Weights of a small transformer language model: 105M parameters, 1315M tokens.
MLP neurons of a small language model. Each row is named by its layer, matrix (down: output weights) and neuron, and shows model dimensions 80-335. Each number is 500 + 25 x the weight over its row's rms, rounded and kept within 0 to 999. Numbers have three digits each. A neuron's up and down rows have the sign that makes its largest values positive.
After each neuron's rows, "fires before" lists the tokens most often just after its 100 highest values on Wikipedia text that the model never trained on. A number after a token or word is its count.

L7.down1301:495492512468479488481502526433524489503492513503518503500586523511490537513496488484488474493505508524564475488480481467457507477482466518495511459497512484517533519524488509499504527464524507497478492499536495493498501507527496511481514509508526481488536503512507509469472444479476518528514469484491522514550498491504512436504498497517521504489508498457528482491508448506501507518487517479535516482513517503426508480504532525546504464470511462560515519482504501534486497498486494491462490537496500491471521490514503500466514497529504515503480447490482481550509471512515480530427524498489520491514518495508520496510481477527504532510483488467504514505505530477508543451460476556495503509495490489483516451503478492516526465520514486504474488461490532476552544532531502
fires before: "\n" 38, " " 13, "-" 9, " High" 6

L7.down539:476509515491477537517498540507525507548529523516500484481475551479462464484481493498533475504486535515504510486455499506492471461457548496464494497500491520495514484466483511508530514487476494496481485536500488525508499493488529504529493500498459476505526522483483514505516468468525443504519512516479527486469484499469534518550467515454537457549511488516519497486492520496513521483502519472484485534491457513507457537496465460500526489498522533520482490501525515545481525474530515507519503516546546467487484512524491487515561508493506518515481479532517465508547493449478537535474470515508476491464492510538535482509525531485515547533545534533520517516495506546516522523499504452524537479524511446502501483492479497519503471473493451419511526507487509489504494564468553
fires before: " " 52, " the" 8

L5.down1499:507476478487513495506571472495474480503488466497489494508494553543477459512496478543472500489441479524483552501513456478512465456505469512491517500500485500530517464523498486494508513487488479456586500522523497470508489490535400482526493509495491475469489471504508504463456504503490462526487541486507507576571478496485494506509470513497483476566482484534531480500499466518488514479484523485507527515508455477513510501518492524518537498466484471499530528523477429490487479520504528471528504465521465480533505500536548510496477504492485469504489502479515505502518508519488484461546503488486494559493485500520494525481490523494483510504489464510470466511503488505495488503485543513518490487514504483465511495489539495529496504551505510441499485508505523521527469505464505
fires before: " the" 18, "," 16, " of" 8, " on" 8, "." 5, " a" 4

L7.down2051:551495534455547508504502529535506522510513490498480458457508532524481521504527483511461496504519489533535512486518509485519503520480531538487512467526491505470533538521527532513469462485473481543542518477477483460502503457493501481477510526466537508499545540513504486493508502504516493497502482495533514471511502512547508508535459532546513435509499518530467484461489499508467536479469505496512477448515513510476521490482491498532527464525497465527494479481504537493502511501502484483540529521488583483486477459502516477557480545558485516517518492481512518473511512474489530435469461475565492481499468481522457536509504477511516493516492490509515505453461532530532493491503495496444514501487540434481495487504524522498492495511490526515474486482517509501484443484473493
fires before: " " 55

L7.down818:492527497543484498517474476475513508530508484532480471495519537465469486476487517483486492464511484523520510518472520511500473481504500450487503550490497479494502429505488527486475487517494468471503521528453489490485525495484562501511474482544542493509487489501518518485489475439524507482460491501491455462472496513504514502512509498502447530535495510498440467489474456519463514513514499492511533543481513519537405493452475511519492493514516519530526485532503528530544505512495481494488528504498510470467514511490528500504548527509493500451516474507486490478489516458502498545450493497541534494507539530473525529536502471462547494461524507535499526496477514522465486514493530517542513497502512467514512499509498469470495502522518501508517482527520532505473531541477535
fires before: " " 60, " the" 13

L5.down524:504471446553512493517551538501483489480514505493509481502493473522516505511479520526482461530500475502505493456484488477507483491451513484495527486516507522497476474490547494475524478499519502543471476518512525536501500518531495500483475475506494489517541493504519485460508525472517490513493485494518526461455511544479480496509518498490509498527555491519478460497532532527541511498523483430500527501532491515480503511506476481538515537492471509507518490484502507468546475497482526482558483471451478515454449438538524508488482497493522513484497505532481505521505527513542490516463508526515481495502520481521487459503491468467516494499498517501508487495532452453476555534492541518499504483525485514524493490523499490504473542523517489513481500494493523509575544476519521
fires before: " of" 42, "," 8, " in" 6, "." 4, "'" 4

L7.down108:493521492464495509491506462501510500501455493470530513519485495455462495516522544526462470435500495555455469491471493493489497530518464571523526522532422531548507533478531474491499513477505503537547502476539512467514495476507492520498551495521484522432471551499524504495534506470483510484482441497506498492506508527482483517497493502499495501494480527500472486515527500514500517507522522499528488504440544516508528456501486528524494507516506445511469492469449475464500497527531510462451527488464465504476510533495517475530509458503527494497512508496520490524514523499481460518435494542458493480522495551512511505500503491542484538480483499482503538577530479516511509511519541552503429503467566506525523492540492520478494489488526480465530527457480483499497501513484505
fires before: "." 22, " of" 19, "," 17, " to" 4

L7.down353:544515474527496513485489501509436489476508524482512488481495503502483505523487522497488477509510515487473508473504530500513484538488529482509501514522470499499504514477509492519498477456488457528458484492453506493503522524469513484528481538541473509498457526529483495496493496481527490469531456530497550503542493472516482448501462486479483478438500528504496460502480513537489499515442495438487502495512489548518460516455495485516424475473525494446483471520504522480488520513503481436507520532495594513518469475506478516499440500529485540514509507495520463488503494513506492537462507511476482481529492493497516535513488505480520517477468486451453488488476494527475495509497499540504505489506452514530494469489505499495535501483517516632563518521493506492506487533391461
fires before: "\n" 66, " " 10

L7.down1451:479491478514512470521513490523518540494478489511483460486483498532506505521506539481510512468494464478480557424532525499516485498515490481503506459520499527447475542498496486516510512534516507493501533511469528495478516500484482537520493510545471528484537506525532484497500515521473464453496516513563487515514526534519480545537539525546498488505484521535552533570518502468498525502527495501469495500474514480487465434496525512539495459518575468472481516469496472472488478535460536519512542469494550493508502495485488494533470482513522490459507533461513535536480495497525470440491509563492499486490547497507515492585452519520497519505529517459486534519472539523541512481534531514498500480457484503506467470522485516504509462505492495524468519466515539501494510504492463
fires before: "," 41, "." 23, " of" 4, " in" 4, " |" 4, " and" 4

L5.down605:465484498515564522471480490524487501495520502510518475467455493489527523493458488485486483483514513473505470483499508538500467551517485538475514484465510507492496453489473458477488544499498496494501524469549486522523471493475480484486558468559546473513528472488494510557517540481491508508497481511482497471456484495492557507478508537459491508463487523468553492484505495498492473568533479488531530480539520483555549493486498540521511475447527503474453513508510487520477443525499513506493477512517468483508509513452501488482468531521514491500438492485483499519495509510537506531493501489499483485494486534483527461508481526522486467515527522496470536531539524500529492489500483502506492510528501504474507490484488516497486567479480518429534511549519512470497500485546480
fires before: "1" 53, "0" 16, " " 15, "2" 7

L7.down59:497493490514491509507503505503463481503479495500515526493473483511501488488521484491474511495491497499491501480500498498524505510517474491517486488504469497518505509497513473487483462484513507525506491504493515507490519494481488513506487468500491502529468502495473477507478481499518482494469497529497546495516504540506498423498495488503489522485491513488465484512489463512451504514519511433495520496543478553500506503509495491466494512507515486500505497499498494481492505518507484486482512520529637486513491496485460517454471526506488481503514511511501484484470497506495513473491486479491503517489485459502486480519485526473503501479495520417458508516481499481523497499503471520508480456492472485501523492517573490486510508492515526741600491505520492495506503521424499
fires before: "\n" 100

L7.down955:495488490501518458535500527524480528535473517433525518538479496514509510503524457506507433494509482481498473498447509491519520499494517502488506545515531521526480498474515491519493509526485498525458475468494527486517513472473545548483473459508465494477485485502472503465508500519480501508507478518503512502479505487495489525516481506541523525501474514513517527516519527514494531511517525496513476479480510507489535482511437478485503519507516489502568534474480516473523548488555501541497492508499572496475458530430549479511505529540479484513496510507498495550538499516502523533449488469486516463576489514501500480512511507507488528471473451499492502520481489497498464474504499450493516500489497486520479495486515506527472498554480495488513463507498454505483508496466510
fires before: "." 20, " and" 12, " in" 11, " to" 7, "0" 5

L7.down1571:519521515510468519526467512521511573466530502477507490455488514522522505444527494480501546468514503479485477513516499487489536536505545487513522481539467452493499490474510514476484487461521508497470481494515505541493500486470497521533528486498487471503487496525504492485527496503530503509503531475469477492477509466501499513540498470520512499479499500490480491533533529546527505493471556510486485461461490481524481476538495504510527525445505492457493500489524498509531496541468474487523499442522526472513484532493473495527499476484492442465515522509495474524488532482460471458452512506465523440517509488513510512483546472512454498475491499485475540540527518506542496485546509557489455520451502485474510515518489523521469452494533524551519483489571511512457489508573520
fires before: "." 23, "," 22, " to" 5, " in" 4

L5.down1408:491516505494510499544501518491520499530488547478501486466520492536489496461474485476491507501450485481520513461489503481482513526483447530536469471489508512522521484470437505492463478487510494458535498512543501506486470490477554498515495522467502486492473511534493520543493511473479467451474484538524484480506498496484508504486468489505503504506489486438527525531512504526508485499521480505503498497510523496495520495488496507470473498527476455481495508503524493543516492501515507492467493475493469519504521463487489495465480498543454478505499505464461507472520499485514476497525504472494472517480427546513517486480542516471473505435476534489470505518515512507511541528480507489488500518483467483492510501489530504452508482483480479502551535508456488519516464523502505
fires before: "9" 38, "8" 20, "7" 10, "6" 8, "5" 6

L7.down791:509502510498523526536524451480505506519435547503502510505459520495454496531500473461472454473498490525470524505567513496555509466504542523478544497528482485490510477464498508506502519494486451512510542495536510483475480511468511480476502489490499495465518530541521464460471485485509538485492516495444525514511473497523492499503475469491496485509478506495515468504499456509519473539498543504493524516520477481492527502525503493497505529578498508456589447491490532508524505496486504519514450513493550492520498508475499539476484496504447489469545505551460492521501492468519491486417518492519539493492497454496504458505579555509456528546519520492534478500498474500512513478504504483480499471496465508521465479468499498468515488512501505522496478492471473512483460503491550
fires before: " " 47, " positions" 4, " the" 4

L5.down323:495462545493477497519489542519527479503511480527489472485502523526505535497516475545485545487447506513507480501520500536476509506520499507506437451505490487534523519525499500475477490511498530479518520526527500487528521545491503498476522545527515499523528482526461517507483541499517492532446455571448480495488500541493536502553518492511497547536483473484502471510481479472445493517494501547517500546514487546538493498498447521468480478535491485495490536466505501502538523527538496471469516472515420529508486481479495489430479497509566455511527459494501506530476484484474484488512476553532503452450524508527498499538489516489504458505498493490483471516495450534505506494502493484449528496494493537511519493461522514525491504462514468409476492527486472511491514485590474
fires before: "2" 15, "8" 13, "9" 12, "0" 12, "6" 11, "4" 9

L5.down942:493538446515485499490461523484453485529514482504512484455524476499535486459506481517513490519520497464500507486468477507496501518510491491516490506501491509508503492526480489487510473495512511527491493487479512506484537491514513503485524486501492484501513483479498526490502510512531510485517478507470498483462491544525511501530503522516474509506470508455536514511521503531476513499491511480481512478496492522498491514533519518500462494489480502477497524500506494448495446500523486487521543526481454550499478457513487490483493480447499473477470513499491513504471473515496533470496483476474479480491509503522499496523487487502513493479476495490510491486490497525514509469508479483510502515527484500531506456503477476519526494488522481860567520457478482501547525506571453
fires before: "-" 45, "\n" 35, "==" 5

L7.down21:507494519566495467521545550482488508512508485509495521497500513505498461514540523498472508439441527516513481464504523517519547504488491502477474500512509471457514523498465494440487473502538545481483518466511469533553465477527494490507511483532491477511490500492496516503486515479514506475494464485468537488494517489504427470481469479491507522481519496481522495521483500529512476494479498526467497469514513491501514491517499510526519454531508521507519494510546513544550584516484475470508524503477536486494501526517497501481455517465529491487468476470495474549438483515500508521479510507544516459472514524549472487511501540536482515478483534491541505512463512521498510525515504487503529518544495484476523498478515474542504480496463485512523496498525504495509481477459451
fires before: " |" 40, ";" 8, "'" 5, "," 4, " of" 4

L7.down533:491505499517496508498502514485480490510493495504511539494488492509493506491515483463466508498506509489509512488496501497513513519514486491512466494498466506505502509515493478500493474497507511536509494497485505506486504502480487499498485474514478498511471500505490493500486477507518508498492499524491566508517503516503524437489493484492489524491506518506479500493503466492456500517507510455507517502527494559482485497496494508484508504478509469490490495514500503482488512502498492480474530512531658491501489507497466524480489511505490510505512508516497466487477482498503489470506504488496522505497482483514483486514484501478502478461495510439479490517486517484519520497503460520520467457506490493499503485512539479485507506484495547781580480520508501476503516530375503
fires before: "\n" 99

L5.down1641:503500513504468551488503466474490513497560482495460476479531490513490504524509513477468524510507483503507492490527505469496512525530512487510486495507484521510481490520484516522500488474487479523531504514485475504494500531516469469498525495474501493509578542542499551527492483493491477522497526548514524475515502457496485491464462492529535545470517530503463494479557491488489494509489503449479492482491467488486494523489506508484480518512488524543512477486516504466559474498502505430497520503473496485508503523485539492496477480436492511510473512487509499481480489490487489503499503502476488471520511509521533525508498509521490457452506503482515473513514480530553504487479477506499541493474512468494530495494501469477495485478491513712528523491495500535460513495472530
fires before: "\n" 100

L5.down231:473482523492487503528520467495512510549515530516434437504497513486500465486494541577519467492511516501559492486503522544494520495494498471498525509525496473538512525486507482514509473478471489517470471485466474496462490425529480509523497458526481465450513465482505518476473532507493477476503495492523466485516494464495513502465500511506522504474484518455470542500480491540485496524491532486522506463513545515473501454501494503493526504534460519482501480494475460512509525486526532469476463489476452494462496506522509496456495512487460456553505532532494499519531514467492490516588483511487477488518515477498463456515567496516523508527488498526492467440509489512468547497481489476529522497487504508509543489479480538500487536495526495467489490500487487449513484481512459
fires before: " |" 38, " he" 10, " " 9, " •" 6, " Stadium" 5, " Omaha" 4

L7.down381:508512495463481488496507528503524519487512471485516505542492513503488528514503515503503483478497504508505499439470443461520490493454525495501517508509507503481525504511511440473475524482515491454503471487537514526485482507492503513511499505459527436494490475486475532500524501516439501467489491546482470509518526502504468508470492526476521533483463527511539514510521539441510506501453510578512511485515503492508508477473431502467518525487495517476557547497487507530529492509489523479446502476490531485453492463515494486505496438474532503488502518550485513576511503485528517486409539490517537479490492493543477448489476526513493518526496514512506520500472530544485495508453513503499533543469483424503473503517502469483470471514522479506491508460490520482503495534548489
fires before: "," 21, " and" 15, "." 13, " in" 7

L5.down1411:515487537482496528465537445520489530464442519449467499513479490493549495502460497501461464512474502512520488504458460468517543503493497523507484503499493504509487483484509527504509497534515492484485498495544511455525497492452517495513505585472476484496483500524516506490461498461485483515535493542526504478461504498519481494519510484433450509480504495516487488485501519521508500530490518479438504502513492498535510507525493473558527494507535496472467524491506497503473510504444501456520481462486434497497539500471452485501495450490511457474505488486480531517506514511546515495498495466532493528526489481505474480515503482528510465450494520515528495507500506463523506477539456505533524495523488481483496500512495488531485473485479476495489555543501468544513548521401476
fires before: " " 53, ":" 15, "," 10, " |" 7, "." 6

L7.down545:490489477501497535511499472523500539491474493493496509524424462486486525513488500524537465519515512544518507480502463505539501512517502470510482490496532517494484504463496545472471515497516507486457497489558492457523472543473496524496508509478483477452493465513518506517496516489473472492538436489477487497504523468446491480541508502533553563491444514489475470504539488487490496505504543523470497494482503508521513547500499463487499455505518531460572502507479524516519491490501512459513536530484473487528487519516481481521499509485520493485461475518499519511521522475501485499478543503541486465504482497509486509530522513515506516484480508505471550470508476517494547539521493498509508548521505506470516502504497492526485469489499501507468503499498503534475501481520481
fires before: " |" 81, ";" 4

L5.down216:497474512486486498468499496510518518503493497492499478507501502476513528495471519544516477489498476537479495535499499473504497480535509520507486510492504501478531464522483552504493511505486467488528465482493517479508500516507517496471491476496498509519487527480495486488514473505518514478532510458461346517485488476505513507513490524495485523512509511493508489515524493502502492534516487505459438496473495464521500456487487479506480546514493491521517514504497534513512489502486485512500482517495406480517516507488517510469504505499479321499465497485495509492494487506525502524517484509488510487513516480480526467534489500468510519553485489521509494465508529503523483519521508488495500507525482498502493588531535524449488523495463500432464518552476484485510482474654466
fires before: "1" 32, "2" 23, "based" 5

L7.down1726:482506488492486490515540541495486539469547454503502509461501494504530486470521495497518511499518500485479485554524470497501473490494503466511456511464501437500502536522494452497439565516507477529522491490525456480478537507488521519458490572493492506472556542469495485515498461511513476486511488473534479503487456483477495513519502531492492496446533513433495526545509487520527505492520481491501500505527467498516510515502517552519483510499483509528520472516520485502492459523464540545463490489493494507523452479489475499516516483545507447490534487519489469505513506509511562475507483520483501496476496504509531513491454451521493554477504502488452530531518472477547475479477471498518508555547535502462513489465483506488458471524453497446507483550480466517483571504517474
fires before: "8" 21, "7" 13, "6" 12, "9" 11, "5" 9, "0" 5

L7.down777:496496549494516512522504490477531484539472490508495455462494495493469501509527450517506466486504482516495499507531511496521494476525506504532524519473495479531519504506442506504521545484505462500501488495543464519538452492471552460512485484535468503466483490523447492526510480518508475497518501480530489483499484461504532507514484524490542508466450485510530463512496486547532550496513493510489492499535532510482486483478543490457513516501506487476509491528539481545491517526473449507495491483514440523488502529459508494466526477479471505553520528488521508512547494480470545503452498487512478489528489526473484446498484463528504526472501516511492438553486456486540475447440522497492477495497475540501512470547500523536498493530471424519521513507518511514502482492499519
fires before: "0" 26, " million" 14, "." 13, "5" 6, "," 5, " m" 4

L7.down2110:503502454496493533497492469518481469490504520480520454506448537531502513480533498471544522502468504484470507478486448508488506494507484515481528483527484533508517500499537535489476505469530526486520451526505507508533546514501484565524450537514532466443504514501528516511490458518521494488460487481524478517508507478490490550491498506503547492510483548478470480491490543538476501490539532491515495512478541479499531485522488504497490493544530500528482512470501487489519507503515516488477474502491477509539489475493484534517421536543502473494565519490504483516526465513531436519517531516500489476550507505484501477460516496481544497511443507498532524511537492490517503498500476527536513511482483490514467570508495534504486468511493508517517463492490521461472481478611505
fires before: ":" 28, "," 18, "." 15, "\n" 10

L7.down1748:483537458482442470527464504454488555455482482508535464466454517581484537519471552453456512460491491480499499494529506518496542505491526496497479520527534478528496493504504500521497499537490501474514524513485501472500520486481527524510495514514535504489548495486535512490520494511483505530556473498470525465492500470542520517480514544493497482498516488496484507536489489537453526490498503453487507489494510472514503499512500526477485497500491471518518489478513488507507496490501494500530509474486626502510496508500507482527482493462461519465521500499512492488512485478485512511469511479484508502529429516528483479509527517490515511431458489452471426488521500541495519497478460472568519518505508462490502522474460515490496468482474538573541478505509468536498508477481490
fires before: "\n" 74, " |" 6, " " 5

L7.down1038:545514462477509488532521459528505476523501479480493473477521562504499496468493448482451522493491472514481510500512499476530482475464516501534499498468463489537544510552461509472490506482485480507518524512511502480536437484533493476495514487481511515516514476471512529517513531450469491563482497515475470515537459537469496514548508549522506500475529520435492484528494506494515493503492502512489539483492485501516474495496469522438469540489484496512541525523505478546565474506527468523511510469514423457546531482476451508445533498512524462494528505533436487473516497509503498457520499503519472497517452513489541445512483510475471504490476506483511511550529487493541514527510461503457543505527520519470518495495523492492454489487526513488506508496461474494496492452626508
fires before: "9" 18, "8" 18, "6" 10, "7" 9

L5.down573:516512505536498504530517462500502448515508506463490508537505485492477424490531488481551497479534466492520536508502504485498508504487494492472528499494485517536520535492505514499486478485532471549517545493425534475471478523490510494532478518519484506500493534499492505461523481462503471467468482511501472534513528517472483530486520450501491471542487520513480488512498509514502519490463517504506485497456488489486507516484456504460473541515500465505479553512528541522489465489487471457486512490503539535482481508510527522474474442501483517506512515522505456484491502512487504505549497519477491541528540483530496516499512503476492499474459472544444504508514504497510524494504535533468470480478499491491484505527491469465468498534559514572522510488495503509466496462465532
fires before: "0" 52, "2" 29, "1" 5

L7.down1031:479510516505469500509472499469511487452509487533461503537487513496444507521486543494518475490494526514466529444488481490490511503485495470458460451522500500494497479455515504491523442451474509471512500503503496525494472473523525473531526518504521480506458449468492496495470503523476468497492493505517482513490546533527471469518487505480550498495497473453490499475470526514498538462511503477523505538485480486488555457494496501495470484393539496461509454479478515509537480503472439514488499501472506504478434492471530564549494484523464513469485494509482508554482525486496492470408470523476474505515512500537463519524515486520489504506481521479529500492453442500511530521458505477495519527468469491472504497500492481530474461526538448506492510521511502521470504522514496
fires before: "," 18, "." 15, " (" 14, " in" 8

L5.down1707:498498439538488516502480520526483501465516542482470483469549506492489524496517474523492488513461478501478475500509529460499540471503486498510501507486461466506508487466501530496497496459512539528535515504497474463512495511489478494506507487497578524505531508521487487475530484567471523493507512500506468553462518524477476507524492497499484542467486492461513511507532555524528482540491502501542502504525538500495504481538502500476518488495496491492474539508494484503526507492478498496495482484495532480547487476461498478486494477467541526511502433503471482534519477483498484478449490491510451509516540538504481524510491480480521512551510501500528480510473519496510442500481465540472493480505505483469506491442532527514497510492477499601474511497513491471510502519678499
fires before: "6" 14, "4" 11, "7" 9, "5" 8, "9" 8

L5.down1668:494496462468557505509520484507500477479478519484496466507489515518510478505429471471494488477487514521505536493500522506479469479506512506518537489500504467545513485519474518513491500480503500517503469450511480492490503442520480506474491471524504464493554539507477496493513488546474472552472531501518545494496497498540496536507451461514520465499489483451527503486525488511464526498498477499522503445429482514494489502505533528501543536487498506502516466464498484482516540477429461503493500510459492529534545513503539502480492467481536499484535485515491498511489485503523498505503501488480485480500541534520478471526487486523499523483513469543508546470503494491515529458530476536535504528449486511473523501489426496469517506481532519549565481515467521491567502491492536
fires before: "\n" 48, " MLB" 5

L7.down1471:483491489496511503447482479510528525484482523495527514478459475492451510529478522475574518506502483453482472484496486522482473516496530499488509509516489514494491454489512545521497487491498490517508504521547511455491529514492539508517499490501485513509524480458504476492468484465506511488507510460549537483515562483507487501449468542452516513501522508504454469515490500523515440507520504473519439483488474504555496514496489516489500528502487528486544493529485519527486526483487484502501495479469550494523489496482510505492508496475462518484495478529512521483474478512502489562518503506500529490543488463500487483470489490538450490477510512526497460500504450522482486543532437482490488475501508492459472464483461564441517469481517489536512472514478476507492469476409512
fires before: " " 28, " the" 23, " a" 6

L7.down738:492511493538484480475484497472499515531518531511529553504496466524494475504498456532500453478478513500510457520472521483500489499531478505485466506489506473526506527525500541491500488523532518509475486517540493510530454545535499502494508497506493490535455516491504517497488512482524521528528495488510459521505531505511513521464541434498520502467490474511492489486507467536515505540467473513515510556497486472505503497495498494550517478548507519478577498496501582543515531483454535482525504493531464522514500508485485486516525518459526491483494506490494571508509491506539526481545523488466476510515460542523505511519521499530484520498483492509483514491527521513510501530430508521507515500529480499546504510487501476479526524494510500515479538546532489498502493476545495
fires before: " |" 29, "." 21, ")" 11, "\n" 7, ";" 6

L5.down277:559452517465481491469483501508522456524508514532491498476488441480522508514494472480481528506490504525490522490509508527497552517476500452512472489489503481477537491482483536486482444501483488462522505473461483478527483494450518513520491501520534493529505532478463498486521503505526531475505527479506494554480530494487490500507492521494468543520482523514451526475483520490514514528455495496498507498492458520501487549481492506504468484470488501504492505467442478529429531497500512520511513470512490487452496522490545481472501480486490530541531546523538534452483481519486500474505491523527484491484473512491494555455503539475498452505537405523502522517509520514473521479496523502507472493527476498497489436546524494486486524541499470559500456526510503513512476495447518
fires before: "2" 23, "3" 15, "8" 14, "9" 13, "4" 11, "7" 5

L5.down1401:506497510425528568561509497514518465493501499483494511500509520515501496493475508487507494507501465534496512499488450465485525493541497490540488476518500486515516490448492481510557521508517519461531518462513510491487484450465452495502490530456489495494494512527487518474462506503519507477503452486483459516494474503524516473490517503467498486518501486528496514516534483506495484493504537498478516516518516478511501505510503509495458490524471483472504515470493491522479489527497525513479516527505503523519516474462503491492505467446520467462483520518492475576492475489478491494462522479469520526475501537535501477507483484488455503498494548486477491516491504487517481461476492544523499513451426508504510518502576513481485498498571487476463512510493543472461508529507476
fires before: " " 53, "," 18

L7.down419:509510524509458484502521439483502452482544486434509490516493511512519504501511494510519474493493511507527492477525475451450484505475525503514489526529528494483473524521513501515522524431478507524531521508483535505497501498510490520493517470518499484463503465534488547492500481489466454515532485495483486515558500524501508478535521495517560489491529508504519513519482515523501507449505445490465501433475524508487498477478516486473475555550509521508476503521545548542553495531492515505502502466502521556508485447539486502458482486461501467450502528476514481524489529544514482518467503534471505538497526482495550493506473493494513528497510483509499481476497493486526493512510527484518473499518484455502519522489545529489508520475512482517477511505498470525506539467581467
fires before: "," 25, "." 24, " in" 4, " Omaha" 4, "0" 4

L7.down117:521495498492513490552506496493520518509473492514524543475504501480435495542534505466465500507503473510510509528510496555545495496523504535508526508485503485505494518463548538499485508483502488476490473493502499446532538510492534499528503498500535506501505505440481500520516531476482546533463494434475503465490489508508473518502467512509477495484456560496482475523486454544503528481489552529436514457520484505510511498502475492513543466531474516507508501485504486457506467506543535546534486513482589512512478447506496527489473491515500532499470524490530506510508502533481525471432531507525477459513478480499489466512498484577450579509496520503473479518532482504500520491502503525491477537532524504489510522504522530516529520517493492530476541508483500516483492474524476
fires before: " " 54, "\n" 21, " Television" 5

L5.down383:527476480498536489457488491499469473511498476550486516531514508470527454557523535465467485492507549507534458533475476510501498469502520495500513505521495475501496521504482475519515517444508479544517510472486497503544480498473535550486470527508482501501463495515501477486520497504487478492517500514483500504502485529507514402493513469457464521507471502507490492486525483489432530513507493544441522516530452517475482512518503505498506515500497507517497490479498493499509488506460510473507526524529547473476520508469512497477544529474510510518519501501500482458445460533472501483509499449529519488482508501505506482527494508489513499488508495457493518496526510493518514511475467487474491493481491530487491524501520509508515490498516474629494506490503538466516508509397503
fires before: "\n" 41, " The" 10, " In" 7, " It" 5

L5.down767:523501476503553524486565490523479494459516433547538474507499508532504499478534508505486511516469496521506473514493460534523465463509497530496507492508487529542533466495527493477516515518480531514461516491513465501485518494460497496533511513481527470467483506514446510478539510443475486545488462480493491561521503517529556543500469510502503472499537523483509484509520524485503502503565496481501486523517485518490485530456524536481482512482483532514502494486518490458465464534481461521482474457497432498524525480506485483524502491449487501513514503490503501474505494533530483511474502509483500514470474523497514499504480483524521523505496495468483495532495477526497517484461456497510511500469491511468484525515519508502511543533478450391485516497508491487498506489610479
fires before: "2" 16, "1" 13, "0" 13, "3" 10, "4" 8, "6" 8

L7.down424:493480479502498463490492535485470501505480493489497494541508502499513494499500531495467533468481515479515507512465502468492475491550499502534498513496522508534505480508451527497492469488509465507469507469490498512497489512452471503520480444501504508534507451512481487489515525514502516510502496500460575524507529481522547494505491470488513508513516508491502511499514491485459523486504473467488549500533514573473520493558523515518501501532527465551508495508513483515498540512493489515472501475490604500482486474521509476505503489485512498501543518477528540460524498545474481508535488488517505508470495487499486502506500550505518498482502492453493491541515492509458486490488513529522528489504487533491480506535524518480478483505477488747543515520494483465502545518479506
fires before: "\n" 99

L7.down844:484538467515491507549472486477525478483470495516521521472446506513484516527507508528508485492500555516445525478506503518535472493524521467493497487519539528546461541472511494519462538487491509519509513519474460495526468512477472506503552474498524464512473473544485491508463515499476499514509472490470462496489503535500489512476482492456524491509473523520527461490451488494520492504532527480489538464529486507480536490537497486503511503499502518504484516488510489511507510480495519486506509525519509515462534471487471473474491486516473464465504505481509501528522532519480485482477496495472484509500510452499535499513508557477505444511544522469501508534496493472510502466527524485490510518460498505535488502548489517487484545542523535510535515445510484471492474494534462
fires before: "2" 24, "1" 15, " |" 14, "3" 14, "4" 6

L5.down1613:495474491483491526500503495503477535507523499502502468470489484512558442479458492535532474504456509507479488428486449475493502484466479488504539540502514460522505492501477493525502495524491446492494495487524460473477518449516529496462481478468502442509462511517500510508462504483469507491484504485510460479536498481489518496480516494519542484528486496461492494465507527531482541547491550507537470495528520469496504498489532468538491528473508512485490521473497516489497517519495485487490479491497487529481444503512479515509483477536460500500514540453540481467450514519542490532496539457522522484483525504521449460518518473497510509521529476512509522508493499508567538524478504500484480518514434516499471451527493505503465535515514482486538494499510512475473520521554469
fires before: "5" 23, "3" 17, "0" 17, "2" 17, "1" 15, "4" 9

L7.down587:475527510477494506486471544492481512478498471495489509499488526543486493517528508500516527512522484492505463523514505526511514447528525496535494520503485508437513489506500575478494496542488504499486490503497566466465519514490460471494507490490529488504533513496512495474565504512500538485491490515528512502528540497514476518519503537538500516542504507486483510508498518504461505540528495514478501443478486507459499456515456514531533498465510452509502474516494484542491508458515516493512481486502554505481504528491541507494453505455515496512481534501509515525501557520497472520484537527460496443506516505510501509501451530496445517522441511494499447506479477437500477517506461497548518524502512480463526532462512474480518490507509464584543439522524511539474507506450504
fires before: " " 74, "-" 15

L5.down1208:484485496513516531511546566480505498503527506509509497496497515453529526532502529518514484480481560542483522489506531532483481544496491542477492502507496484522504539493499517495537524506510514499481504513487442501482461442467506531493497490526509521499465456512486481511506467482548450529509527467494448503519516499520558500477521478477526514511478512504495509530492505470497520518450473541429542513570488500487456507485548480504503527514519532511496456507499548503478501469517476480511497546436473519460494499502458475459529496514497514540485513512488497475485443468497523522532479498511507505556473535531503508507509508515474499480536479489498486459478532475495484505507481500524511496470538466507480442443525501529531521523496488454493496507507495509479493522459510
fires before: " " 53, " in" 4